Weights of a small GPT-style language model, trained from scratch on English Wikipedia.
Size: 8 layers, width 512, 8 heads of 64 (2 for keys and values), MLP 1344 SwiGLU, vocabulary 50257, 73.3M parameters.
Architecture: rotary positions, no biases in attention or MLP.
Training: a variant of Muon for these matrices, 465M tokens.
MLP neurons of a small language model. Each row is named by its layer, matrix (gate and up: input weights) and neuron, and shows model dimensions 240-431. Each number is 500 + 40 x the weight over its row's rms, rounded and kept within 0 to 999. Numbers have three digits each. A neuron's up and down rows have the sign that makes its largest values positive.
After each neuron's rows, "fires in" lists the words (lower case) most often at its 100 highest values on Wikipedia text that the model never trained on. A number after a token or word is its count.

L2.gate1218:520494457531420505563454490479487533487511504513482476486514519569516516484551508504494517480458504490462471498502455493540510512480484559530426516469466527450519460483540464465481472508500514503523535530512523422511482509476485543528414562540478520514453531498520493461501500502533535423474517457507476427450497507430434485482538489464497469455512523540491531509505511481472457513493499509542446436415523472459455448466492445482446556462532502497496509581566449515498534498525474486509524564519534423446482433488482491480529478533551500494516491524501503535502505580517586460
L2.up1218:495457516476496534621512526404547482461486540535422523499476509535527507558548514562531506474462500563478475489506504584558571544549441591489471439550440521427571495478532444528516510478465549402546541461456471464525421523457482478516507463545519527485503532550512439433504550503541469451469542469539442541484591523447488481535529531525505488538478451548500544524527442529492539506444529538583516422495583591512426525532410489516457544547527546497490510592556434557512485504521490529561543510468529459468462407540557475512428498523505509478494481524519456490532471523487546472
fires in: "when" 25, "as" 17, "years" 9, "and" 6

L2.gate229:523550467432445526606405470488490524491577461471496516478536509401545490441489500567535553438475440445505449525513453495496536468523509462518477430563498517438582511514491461434444495418499416484460449509524565481524509497550545491492460507457528587557577528556505542416476479506505518441515529521444515504544585474513485480484510505485523470526527427490523552520553519529515514531580501557533435484527434546461426517478450518426464474488506477531502526526467454497474428558556547499434481502499492508434435485441506512460523502542455450512469498513497459566456533484434487504
L2.up229:495498442490431493542505567507449539431544528458461461480511449472478439491542473563537480531461497496474478536496559490476521534448491494484443369568539484472564523490584474525534504499444453461467518574562508506550531498569503504544511553441515548537460512428503520448473372505490458462518470505461498509518510470474542477535458452477436554457494476507504477487380519549501597466490488513533542505476516570603423494486524489501494484594564502549455526549491553485473391534578534525549497493490465422476531518438523503489455518514495498564563469488440502452388530437529474472
fires in: "first" 24, "second" 9, "1st" 8, "fifth" 5, "third" 5

L2.gate957:522522526454532522529541516461539444541449484526511497549557468462482503502467534564575523489496469555489479458436465513566482416552536556554495513457436444537480491533487484558512490521624452457464470608479496502559588501520504482501545531434478523476474519514496512512467499521636506515503580476550462518475568500520519472542472523436492489478539454476504541498475465514481501489446486507470486501432418557471505472512556499470493501526404485541580455502444456505456506473522501513514527587466499511452524523534450408436544519580512496491467528436494511547536499517536491547
L2.up957:508527550409476465508443480447504516468512458475463448508538463517512487488427484525485515494438503441491461481504479502534505458502491522510535494504499546561429458546417512528498515518520518459523488520492458536448434457632427486472502500432480556501441538491457510470434532549506493418513498511550481488530510469530589483468495505461494584429467454529546519428473478608493568489486534567451495521429534498498456532541489547518407514464505495448567498536525483516537506435450423514553599536529504511443490548528475445501531578462519551470549494482447520519495569554546499601
fires in: "final" 17, "round" 15, "championship" 15, "finals" 8, "games" 7

L2.gate481:510505472524471524493538509485478485505463569549465515559563581482527493513529537502499410518462491508532469531518506484475554495424488549553480529502534492489507467520491432468485449521548525556499395449479492482537526496514555509475457546494494521473516542481583604490500488495503546514492482585520490440464520559493464472551523511480508515499491476474506546604484512473557417431506476510516523484404446495466472546438432482569560518468535521513487541508474445508524514535486461524471516500571488403494515523542457500508475483500466420519452498555461612527520458562477475505
L2.up481:499470479509457499507503502536560487551540494483504572473470550445491496469513546510494445558537531456583550560510542476494547467472506529554520541519527492557444497545494403484490425611515507482537464493474465473465520495490504495433484507503478529498506584566525478542524485428480510502463478577501484490476471534493508523542495583551513462545448455449491545541540505439501428477536447556480484434438465552438533487457453489539521522467520463525466491425472473516541441524513478520480508490513533492516510419559518468480427511502440529478430534558474514549600484532491495503
fires in: "born" 23, "brother" 10, "life" 9, "early" 9, "father" 9

L2.gate519:476488461480500481479532495494538524535476455518479499504437454503464453583551488528534481406531471498506485566502560456456443503548485406522474534540522525447529439476553531435517446476528404477589501456513465475512494586545492499486504442530504463477537496564568504517558515481434403495509510582494509523495504528522511458489518526461495479569483508514475472504500529499541492479482499528490498508493461506480481475470529511580485516497521518465456491554444528453533489524512565378502539490474562416515462468528504491466492545484486432558586483449502531413430557504503518569
L2.up519:502518486500516491465580524419498470520550555477515491580523493505531496444486541420503471547491470541524491419569480536444403478498553541484440487490541480521464504421460458477507599514485550446509448520523468511500539472560444402458448489579579565514450476499497576483505516568444542534507539452517512456505467496533548479484512462490580531488413423477516482494490520496506548471547521526485493540466544569518551443478490480532486555494448492469475514446473536579522535463527521509472542485547458546371502448563495442514462511431526452495453475533510459469498476510540486492
fires in: "such" 50, "where" 12, "similar" 8, "same" 8, "when" 6

L2.gate642:511493490420527439435568509486463517545456500543494460502494532541512502516507533527431489501440520438563550567416543461456424408498536495504450511450513449516513503485543479471465498527528494495463531540461544457484464516482492511483541510443563615452489493489406504557518564442518508472479475513573515529564493465488508535476571507552477457477491408562450438498513512502521395458515525440529511431428471472514439442519439487474569504468470502483430480481572493526494517454506462443477503457550441508475524404522475480498452512463557486493495516548449530498553547453498467602
L2.up642:475491519466483499487587524439490498520449349506488511509486528595562486550497475522450489473523538471538475501436464502476556511479501468514558505517463504524482498477479462484524433557450525432559538533473524489459440534495542497543434491525493528481487572467415461506590544487486488534540473506517553621535550560433565535454494519561501527459439564449500512423501504480552472473592469497512503484484482545480504480461484454466543461505522480465491530487600474571418483552518443404413524507547532434517535494466557439484438455518551500516515553617507526516523477472437483515
fires in: "death" 16, "died" 12, "lost" 10, "killed" 7, "ended" 5

L2.gate1302:523461481532505503452533553456511488448488456448520463452476498478449563520467469506540481445468461534509516456532531479457520463496484459467544526475430473497552516456473498421456516466498507481468527581527446574501513534550563495525438536519488553509457547499526441463506480469523407459516508494525544559502468496450575479464446506459559489469538407496428506529541556549478514461480493485485599454536495504567508471449467544516471473486415503554481468514505447488495568485483529481519435505512410492521523495508527499443448528509496487487536427555523547516552422558547526539
L2.up1302:458430532482400452496487414496527452495462528479555485522486531517510452454451555434499555573527480510490477506523501421460497519460473425497496480491466473525516448512499434564460454488455526529506499520501488508516483525449477483457528565497496471485486490576557485530437450496553522541502581468469472525471563480410498550517460485564473509514517467477463498473522515524487558528581538464562481475551501514512446490456485471464512486542570456555485503503523573487468539469456509472489464511505427557495496506469516528492470516499477561500480493544476520508489470540616463490
fires in: "second" 18, "middle" 7, "first" 7, "south" 7, "third" 6, "newly" 5

L2.gate442:536503495419535462540484472460478450480513520401482466430454493445538499489540420543512499493540518547484535510544475511421490484552526433534506538520555497479486516488457537454593511549471456468487531440427404554523495472484473455450497482489463512561476537428548510488556532519515542507515515486448498461492508501454568483570516516485472470582499472514490495446464525605522520499540578525533532455513568525456485456562462486505448526508497533539467538527494509518472511561550556512458465572469461472466452474502461479462461422469450471550473456474498506422573514500507458458
L2.up442:472455545454572530559463530506490457548455449497453501438452540483542480472544467544487484489550534535397504510458549524490552439489485476530515461518550432506544553473496517487596506490439464451485493495517445554513539435454526542495570454488393469507493523469510453523531535503440523532484491405422488515560482459480548443552486540524464500528468514485492463479494473554472532478569471506520528523530521464459493496538510448473491491527528550525488548514509464486412508548608553532456462514537512526470538511551503467464509517506454552516497470443454497480498464417578462476
fires in: "how" 21, "what" 16, "where" 16, "when" 10, "way" 9, "let" 7

L2.gate411:470494509505519489493431441561467501561523600513461499465446538497515454527501472511491560460494456502489553504468519479464570507468584493468480492480505484518525530498509539457489550493451553480516465482498543536425547502553531460485458411461463508517486511446550532496505468517533569451412538570472487498504513534509536509513516477541508505472510443559531520498538401493398472450523412483524545475498499540550467568500533466564507469462531524487491505431529432485545503540534512589551522409501500481487558478501531528456429441528518525455568524541410517508519492417475553457
L2.up411:457590548464521560428490519533408468544522565528479509481540489543489545451542505467501490495545536478406458519408509503500512544513509480578483481525464520486481499488527548459499447594479561518457485485507472552469509472517545449535553447500488525543585520464521481450479481443500532551450496486487532505464485446542525494507466526545545465474434501538492494530485445566480409445534435487451438454500548493428476588479546483483497482557488510490493504585508487517515436531549486492513486441408511538491544528502547473517424448539521504486528487486513475572497488520487555499
fires in: "is" 15, "born" 14, "played" 11, "has" 11, "took" 9

L2.gate21:503462540482508477528530493457517528572482407453477482510495507472585524510475475447529479500543452478456565456570512461467492460528490452515560592451515551551442438501526584495591497535496556477463448468480534515553493493515514546504450475509508499447500485508557485553530541463472435515488471492477443549522459456539544566565471479587512492425560490522411505508512492539541573544506531429518504526465428517515519512479509512563482497557509511502515534477461487621499490457440463546539456504442526458551504536539481500496495501465423526511544456458477418582565491482471502497
L2.up21:474518447541471508551548459513528559532561418488390470460403509548528494523545587584496473451543466528548482475516491496519495430486582443524473488477422503592550471452502512505526443530498520513536463480473501454542432536554504551521502544525505502564524460396465520531487529476535543511497528529477450478515510464514503553460497540562507519500508445481504450472366444496468517436506520500476495513425498498469495543497461458381499470478489494484521569447476482463515545494471501491537476476503516483549491463501498525499450491449596479453498520572446499525472490463530491473
fires in: "united" 40, "hold" 8, "see" 5, "american" 4, "sir" 4

L2.gate237:554511512501545480549507458468476478428476516505562534484582495510504536580461557453536538528490499487483463440464535539476525520508528460481507482518490481479569529444494490481450549383520513473528488465527485488438552567504464564563557547562442499517529480598536550476481566536507460442534527464541557517507517505472509497516446526528419520585473477482464510556453538534483493463484532476538532501540523529533501572532469470517497515481445563471548484520487537540541444486481443486484445476545495485506517485583521506537546471481520482458476519453598516505441525494504467472
L2.up237:485478520525485496488520482512478497494428512464572503551504434494515520564466525467534658537526560459508453442504454512536449530484496449486551512506466504531544482452503520488527543455540507501442489430478450511449566527496502487535505578526451468471514485540430541472469501521540522386511528426483505587457486512467483488529462468577472507551494511552480460480447481505523535513462513515501513525556519494449463496437494510537492491525482557491525490521487470443513492484444450497480478465455504489542470490563514429510563451511504450490397418423506502531483489524556457464
fires in: "final" 16, "next" 13, "previous" 12, "past" 8, "future" 4, "former" 4

L2.gate684:504515533592476438528502576479527483515605582526553528473503461468459441475480535489471494485459404499533570526496536505479482503546521490501508457461518525470490487487495509503527486568505475399519602487575463475428516486498522481448545520512559461516507548539430482558505529504480521447426479498543503438492526479474467475493540505540458524538516422516501569491497517498368532457515518526486536461528515505554477581477501550516565513549538521558517515539574456508472487487448462541529573454509533536495503477531466461493533503385457507471499460555507498452498511471501509545
L2.up684:483506552502512523518444599555479461461501478486510477537518466492511511453454539493459490520434465500521481577550578529520487553565483435470462499514469543586525430458460510501480548572550444472501542499606456564390464488513580543552448506450472459467509504466490482540486528481441499504489509416463463451458457511479474519537540526510467518496460473510579563544449523510519485468474509494506494430463568417474471501447537534519535559551622518480483476600499545547440506521580487457541562503508471539518458501505533506468472507465491461486537482555544535570529482501484492484
fires in: "in" 17, "after" 10, "to" 9, "as" 8, "with" 7, "on" 5

L2.gate751:474533551444607523521524477474467467531479470505565534490508560483482486511555486509460538539531526495491478446535515460504594515477531519524584606411527538466497525435585509469537471501506463469498476479554451532524456463502457470525503479496491470473543511444470475504490491514497551525489570544508524536568535493477503447501373478500484468431478487487456493468500509508523544392561549431419485445480459514404554535547572537545445458531440551486534511544439488507484444525513461515533516532481474502570478509492552520456455509470480503492548466481511503567439441574431555491
L2.up751:493511476504548437552455503424489514588426529475516507514516536493475487512423510521473531545483459482443545399472474486484531462440449500480521486430516505507479536502523464583506467461460448492550481495640469495504495536530449483517480460514439466545520455532503538525495488518549515460468459525561502496520531477479529555513487537509523449474500547510435416450544446488429531495539526401474468527508534529529523557436482509548484489514401563431558538463525463543461450461463437489497493475446538522563493499528483543483456576439454452482506460480451555521500480556454515493
fires in: "also" 27, "only" 6, "s" 5, "not" 5, "could" 4, "this" 4